config.toml
head_dim = 96
norm_place = "pre"
grad_clip = 2.0
decay_fraction = 0.945
batch_tokens = 65536
train_tokens = 289700000
MLP neurons of a small language model. Each row is named by its layer, matrix (gate and up: input weights) and neuron, and shows model dimensions 32-127. Each number is 128 + 32 x the weight over its row's rms, rounded and kept within 0 to 255. Numbers have three digits each. A neuron's up and down rows have the sign that makes its largest values positive.
After each neuron's rows, "fires in" lists the words (lower case) most often at its 100 highest values on Wikipedia text that the model never trained on; "fires on" lists the tokens most often at its 100 highest values on Wikipedia text that the model never trained on.

L6.gate205:140115121138160130050122178128083140097107083197180134070175111112168132118113109104128112112127196147094118160188132149147138157065158060113103133116125219076145082069155120171088181130107067110104133086122143108122113130139182063139167100101086146111124149106100199113079089099098147082
L6.up205:159145100123170122094189143095150116143193128088200138126129078169181064105136184129080098146132133130081123091113164136132087128139136136190143084121169153065081106128082130115139118177111061165090094067123061142154132155113141115105125191166138120124133182145077110172162087167166163115
fires in: "her", "his", "s", "herbert", "heroes"
fires on: " Her", " her", " His", "'s"

L3.gate46:154087118155166054090091154163060124122118138108159093161203112103162154123155079082101167105155073120192162109164162146118104149157121138115188121125223097114109126082137092099098121174178116157071130128144115066102149073107140141186155135127084181161061151116104167146107129143155102153
L3.up46:122132129130139133125069084083124163108102149112108069150119142163115133137116205127114087068106144154164115094144171127116181157111129155115100085115146139084136115156164116138141161199123076077090096101118122154079124140125152110121174145114135120172152096074136070149077122100108118137
fires in: "when", "after", "until", "before"
fires on: " until", " After", " When", " before", " when", "After"

L3.gate323:177117130123086044119118146124082092088148107180128098145170133091121101180127060065132125148090096126132113135201168149148126094161144203093132132151138091174120120099088138167091174103115152108117088112100167117135144092083133138134144144122036137106082136131090200120131111190074090177
L3.up323:107161169146040129099184082103129067149102072165062134137116121154144137104086081132142100083141087123116123106108116148118156128189202150149134116181100155153131141174115127143127207070062117112150134155098192106100104172137119132150148202164110134093161140079109107127138162168097082152
fires in: "to", "can", "would", "may", "will", "must"
fires on: " to", " can", " would", " may", " will", " must"

L3.gate455:150084147091137057092150176159199158103138144129140108112120163150129092109087184092119100144158108157155045083140197138119138142115188169142095129131092155149104119130170101093103149155111102064145145081154117108077142109106110089166088142143146164109072155110144199082136116173103103181
L3.up455:104149175126147138115075095201092145104123066108133137149105062123160110112111128099141145141122080102087128137140156098185187178107157138140151125158172079158142126106156089090092090103128127126110138147094160072130161147159130134126192081114163111131164115104122104127107121149102043110
fires in: "in", "the"
fires on: " in ", " in the ", " a c", " at the ", " In ", " for the "

L6.gate84:106093147191066119127099153169167103144139142113128106173184140137178144137132190134052148098110176119094073139140088130071102076079129130147141202125160155130161077093133100128121139184126132124053096063105141145156202052108133105132157096104103126194076097132063087064126096101118107108
L6.up84:129123178142173158180074118153057143144136059106124094218109125074074120096142116159090039104147135136132128091131104110107126090191128184074154149163135166135086099145125152180123079131108080121118061092098124087136144089169101120124139175172139165144140092113091120146123044142078159143
fires in: "during", "after", "since", "ray", "following", "throughout"
fires on: " after", " During", "ay", " following", " Since", " during"

L6.gate449:202162192099111102122114101153111154066111180082140190145123166181120071087105099090124092120113091172125103199108145135159177134069188151119117149105133081090131110147124115147146104179225129119142129133208150083153165122123117142140085089145134152123113136062135196076133123122075138118
L6.up449:127027076101170127080148118161120169124140109105131144139170098138104152144160113128168186149098135083156112108134136142145157148098142084112180107086104188151133131140120174160100181072104136044215104140166148115111110126112140088124161138133154133093137122100099206143114152113088138106
fires in: "would", "could", "not", "should", "decided", "might"
fires on: " would", " could", " did not", " should", " decided", "ight"

L8.gate109:136091112132167064128134172116085070110155139175156114110158091070124167102158106122080108132057109170077109134172097164133090159100166138160120075116208197144105114115123102170102198150130136082155115064122146171157153118100184191157152110119138125141054149126132125113142109116109154084
L8.up109:119145154125142129203143169103115111122143064140179121115165081137107118151126087114123089035134133201096123091105097181148102145170111161116116127155088106147123141104154152144142126109146121107115115124125105165160171112111158171066074123079065091121117103166151095116195046124141165116
fires in: "her", "my", "s", "his", "their", "our"
fires on: " Her", " her", " My", "'s", " their", " short"

L10.gate612:119124160094142092062138144158109130139119152137163086132084151138136196178081128074170153137137121153140079074162154151088155141169135215095100151121098141096042093107129180192139112129130135130173069116160161109092051101151134147108156122133135168106065111141163109130136119182062114129
L10.up612:161114166147127151146116184130107160063197195100133167100116118168145161094165073136109072170173101176177114126128203095057110127148164120103150133122079142112107143138136118135129085182166147121131153111161134133123149112147121089135158111148155085117142153129068172118159083145145130136
fires in: "and", "or", "none", "both", "each", "since"
fires on: " or", ", and", "one", " each", "oth", ", or"

L11.gate150:133124109119161107149111142155172133150134121140155118142141091151144130160128100117137094136108143121172102130150150163118112150064137090185129098150165140083073104134142108167131171167073123118138130108115158149149181107154153046179130154107104142129130166142162113169145129119142064090
L11.up150:128076094123132107172174175069044159073129112127148126128131088181068099099214109119106092087027131107170144147096078122085134147163119085124152140082133165099124137076158112113120112095160181221116155171143042114139145119173168136120127171141089133102156148145106104153162123114128088126
fires in: "3", "1", "2", "4", "0", "mausoleum"
fires on: "3", "2", "1", "4", "0", "u"

L3.gate235:145142081144125083134139172122093120089138188088119130135091088130168138067138065146197143158148077103120115121109146128155103116175139131137080171162184153148072118088158127170091096149168124201132109170164127170088131118048201106131135140161125115192146121116128149120157059096145118113
L3.up235:143178139124115088143146162104076103149176164106114147163128082151170111104166066125158134094142066140116139133063145094105120128150152119121095080167178113111130101151111076153063119107137102129198166155157136135122146077125105173160113132147168140109075114103123210182172147160132141121
fires in: "on", "flight", "attendance"
fires on: " on", "ent", "ale", "ight", "end", " By"

L6.gate307:103133123156142068143145150103071095122157148169129079114129145065122143176046164107097104132104183147094116131157133182092157121046134143177185144116168159068108105117141193121099175154143078128135104076071145147089161094147136123137181158128128120144052166084107173131095169087118045092
L6.up307:114136153086121122110138146149110108152141125116180124149140128070122109197144137103107130104124203120082098124126129163135139099110150128105128132141113106110095103115121195154157142153129090132208078145119103135103159107116034163104132149073097159157115116079156095133093150113131146151
fires in: "after", "by", "during", "before", "since"
fires on: " after", " by", " during", " before", ", after", " since"

L5.gate754:202140170122128114098104158120085109100085105147135086141158077098130121131087121121128126124130093146106152130118073174115132127103133143088078104099172161127124147124095152154133113200174183135104011164102109099180061080083095165081163136103132105126096141123125189156111146156076146154
L5.up754:123090154139139164115184076153109154195115131113085073147110078066116114159166135146130072145130043093109142110123090108081134146124060144148116143174132175096164135124139165152130146207106137137134089155156090119156105130169107096098177154082090106122131194082100124144064112137140112161
fires in: "not", "still", "t", "fictional", "august", "tokyo"
fires on: " did not", "old", " not", " August", " still", "ust"

L11.gate222:146162098159077102091127149155104140181071157204163083173162191104086112149108129118133118138102160163187138081158174141147138153107124137139139168133126107102088101141158103152090119147082142121156131132135110112168108159132115149155163081107160191142082154086088102159099125111089147151
L11.up222:114098115113124113114135105091158106108124107116121101150101145198096136137156183137123163174159111135077126139119053120170189166149083122124060134147164153065112175079080119136147121197137139102146165120100111177083165134141088081135140147108192134138081119133145142129072125114104145107
fires in: "was", "is"
fires on: " was", " It was", " it was", " is"

L7.gate539:160100168091166066170090118141081153102140131136166089108181145122122119091114137121077153126103199087135139091146136162126148048121101208087177127132178133073147113127141140051118156170151111137066042161100123117081134077115116095150193161055141105152097109079134114121084159124195067107
L7.up539:086100033145133112086141119158108107140192122137184082178170213105088083125113125123143094141092151126117146103175153141140165120159134125122075098142132082091069126092090165118109181203127087140134135102101088098098155083133178056123126100107152127159109105115108132132145096141139133158
fires in: "after", "in", "during", "before"
fires on: " in", " after", " during", "After", " before"

L6.gate600:116088185075152116100139136127106076191147131127092090181147115131154156191126088123149083166102187164093130159155132160125088155164114140082122135181099169097097075166162097136109151133136150093149144086113108142086112138095114091135191176193142117104149175150107198159098114147120131074
L6.up600:131179129081184153118117156138123158152091125162184155078183145180142084094120155090129077145124126120139166067111154134156115132146109137143160167157124135140146148125104093131112141093165153153104157187138112158183129166195101129138109117152138157135158180134137127160101183150115095070
fires in: "1", "2", "fiscal"
fires on: "1", "2", "isc", "3"

L6.gate382:188141158110160091166076122148101155122139156109144108099164077118129062124175179112135144121155125131145157083179172147125132156102125146113092055112162157128131163096148110113118144127133074148095090133093132152123138042124129105131122137091104162193096134129116124119114157192151115084
L6.up382:142095095135190101141115154124130101101123095148136051188182099143137147105083078094103094171198071114109153144138139132105110151108133138079085156166095102078130161124115104145137132119142087173059125146132100111088121153124121114139091147078116162129143138094170082193114165170186125178
fires in: "until", "before", "of", "athens", "since", "towards"
fires on: " until", " before", " until ", " of", "hen", " Since"

L8.gate333:137177123132118144089132151124106171104097149163151129152133164111071114115132088057130095116076120197086149099119155142112137171065142153158135210116109122138108146128160115160147160141192133135159124134161149094157123115098121139134118140216105171108108082132168106079123169108087108199
L8.up333:124145079133152130107141159106154108142086135123148185102090135110147095128169138130099158145125047101126152112132179102130066175159119177080066172147177042132111176168122103095153114142174128110209111122099143157158178114113051118174121099120169127111139141165149123104067159202145150164
fires in: "would", "may", "they", "will", "should", "could"
fires on: " would", " may", " will", " they"

L5.gate299:189164064078081086117099101118103106161141140099117111065136160133169097120155143139143093134148081151178147085092188152110133162106136212120122112123086136136093107112172110142116138145156099131115086121115121113088094143111079159202128065096129145134099133134096138157139134140138115103
L5.up299:152102179134101112147105144128126101142148087096102153102109134151059134148105083125129133109114172095167114096081141101099135138166177138198152137154152184059184142128106145067103194118099145140059112086121114118092156130210077154112130121170164072140143119124108136195125038195167126124
fires in: "in"
fires on: " In ", "In ", " in ", ", in ", "inc"

L5.gate260:147095139134133115096088128074137154100063115153111109092069132097092079141117027163102129159109140130177146151122105145167180175156112122130048138185189133146101177140128093136146193154111124130135121180131149095140131136040116109141106108193118171155068132083111151104128127126196118182
L5.up260:114116113089195086168170087141109175110107179118136125146117139173089121120158174091127083125122068152129100147074113120109120111072127189090145170180157160088116121146106095041095177177156187128170150170115195117129215121114089112120109188154118144152123121123146138135174172164120133143
fires in: "the", "walnut", "output"
fires on: " in the ", "ut", "am", " at the ", "ok"

L3.gate415:064130126125164092100118124145145105154082117178133128116162113086116138156102116095140055115072096119101141075127118123121115168129130183153107159174167139082137192124159073088126122148145089127172083125144119184168137123163079087162093125151111156112107149102077169110143131106168097124
L3.up415:124126196143138113097131136135142135151131066108123130172148086154097149122085167114074083123077130149070074145141093137157158159094182118108121134164122152100113115136145113129150137116133064106180163141068104153083118156171111083140082088092112116116134143114088202153141163105178080139
fires in: "the", "n"
fires on: " the ", " of the ", "″N ", "The ", " at the ", " in the "

L7.gate767:138089102150182089067112164128135150070125169137093113168090191143110109096071130077130149102184115143116054097121111162148110180112121186132133115155167126107082113110145073124103100094208109120149155108143119100123107158097126144127106067104103182189104148121129113153078125152080147123
L7.up767:169154088167136132108149126154163069061111128095172037068167057145088115132083177128115152191174091179149129040095118127117126165156120122165101169206169180092104107143115114167154160141117122117141079117145060149130126140117195174121129061141165125151108174133093107054151144135102103179
fires in: "is", "was", "before", "until", "which", "what"
fires on: " It is", " It was", " is", " before", " until", " what"

L8.gate746:085090183126205090132140081108141113180124178111098104152147117134150135158124162087144119150098136111134056086152107171088113117125130128138101108138134228097174104163134076173137118132136097130144102123155100137123136104120093084156163083105198068120063176096157133111120147144100130156
L8.up746:145118174138188102141094153115147159109088100176115093157119182192171100180037111066170114124090090145141082109130126128123125072142166065128134134127112137122141116155126114114155098083160082084157135122135086112116147145121135137141192163097117166159112131104178115127137124155152079173
fires in: "2", "1", "4"
fires on: "2", "1", "th", "4"

L5.gate699:175123176064106099101148118191181123085124140151093092068156175137106151123130123095151097194164135138080041132147174125126165134080154168195117128113144089117147136160133127098077127097169102146160126138124093209089129146165113093197148087116208123178117204134118178109136078120112120177
L5.up699:138149072119180126174063165142142102135138052042105126121152153129064151148071180171135100102098167200154127137100118118126165131136196136231181138129093137071116106146191121121150172097129105125142108120102126153150119169092130117107120125124137135072127087141112138129136111123154054152
fires in: "in", "serve", "the", "focusing", "working"
fires on: " in ", " in the ", "ing", "e", " working", " serv"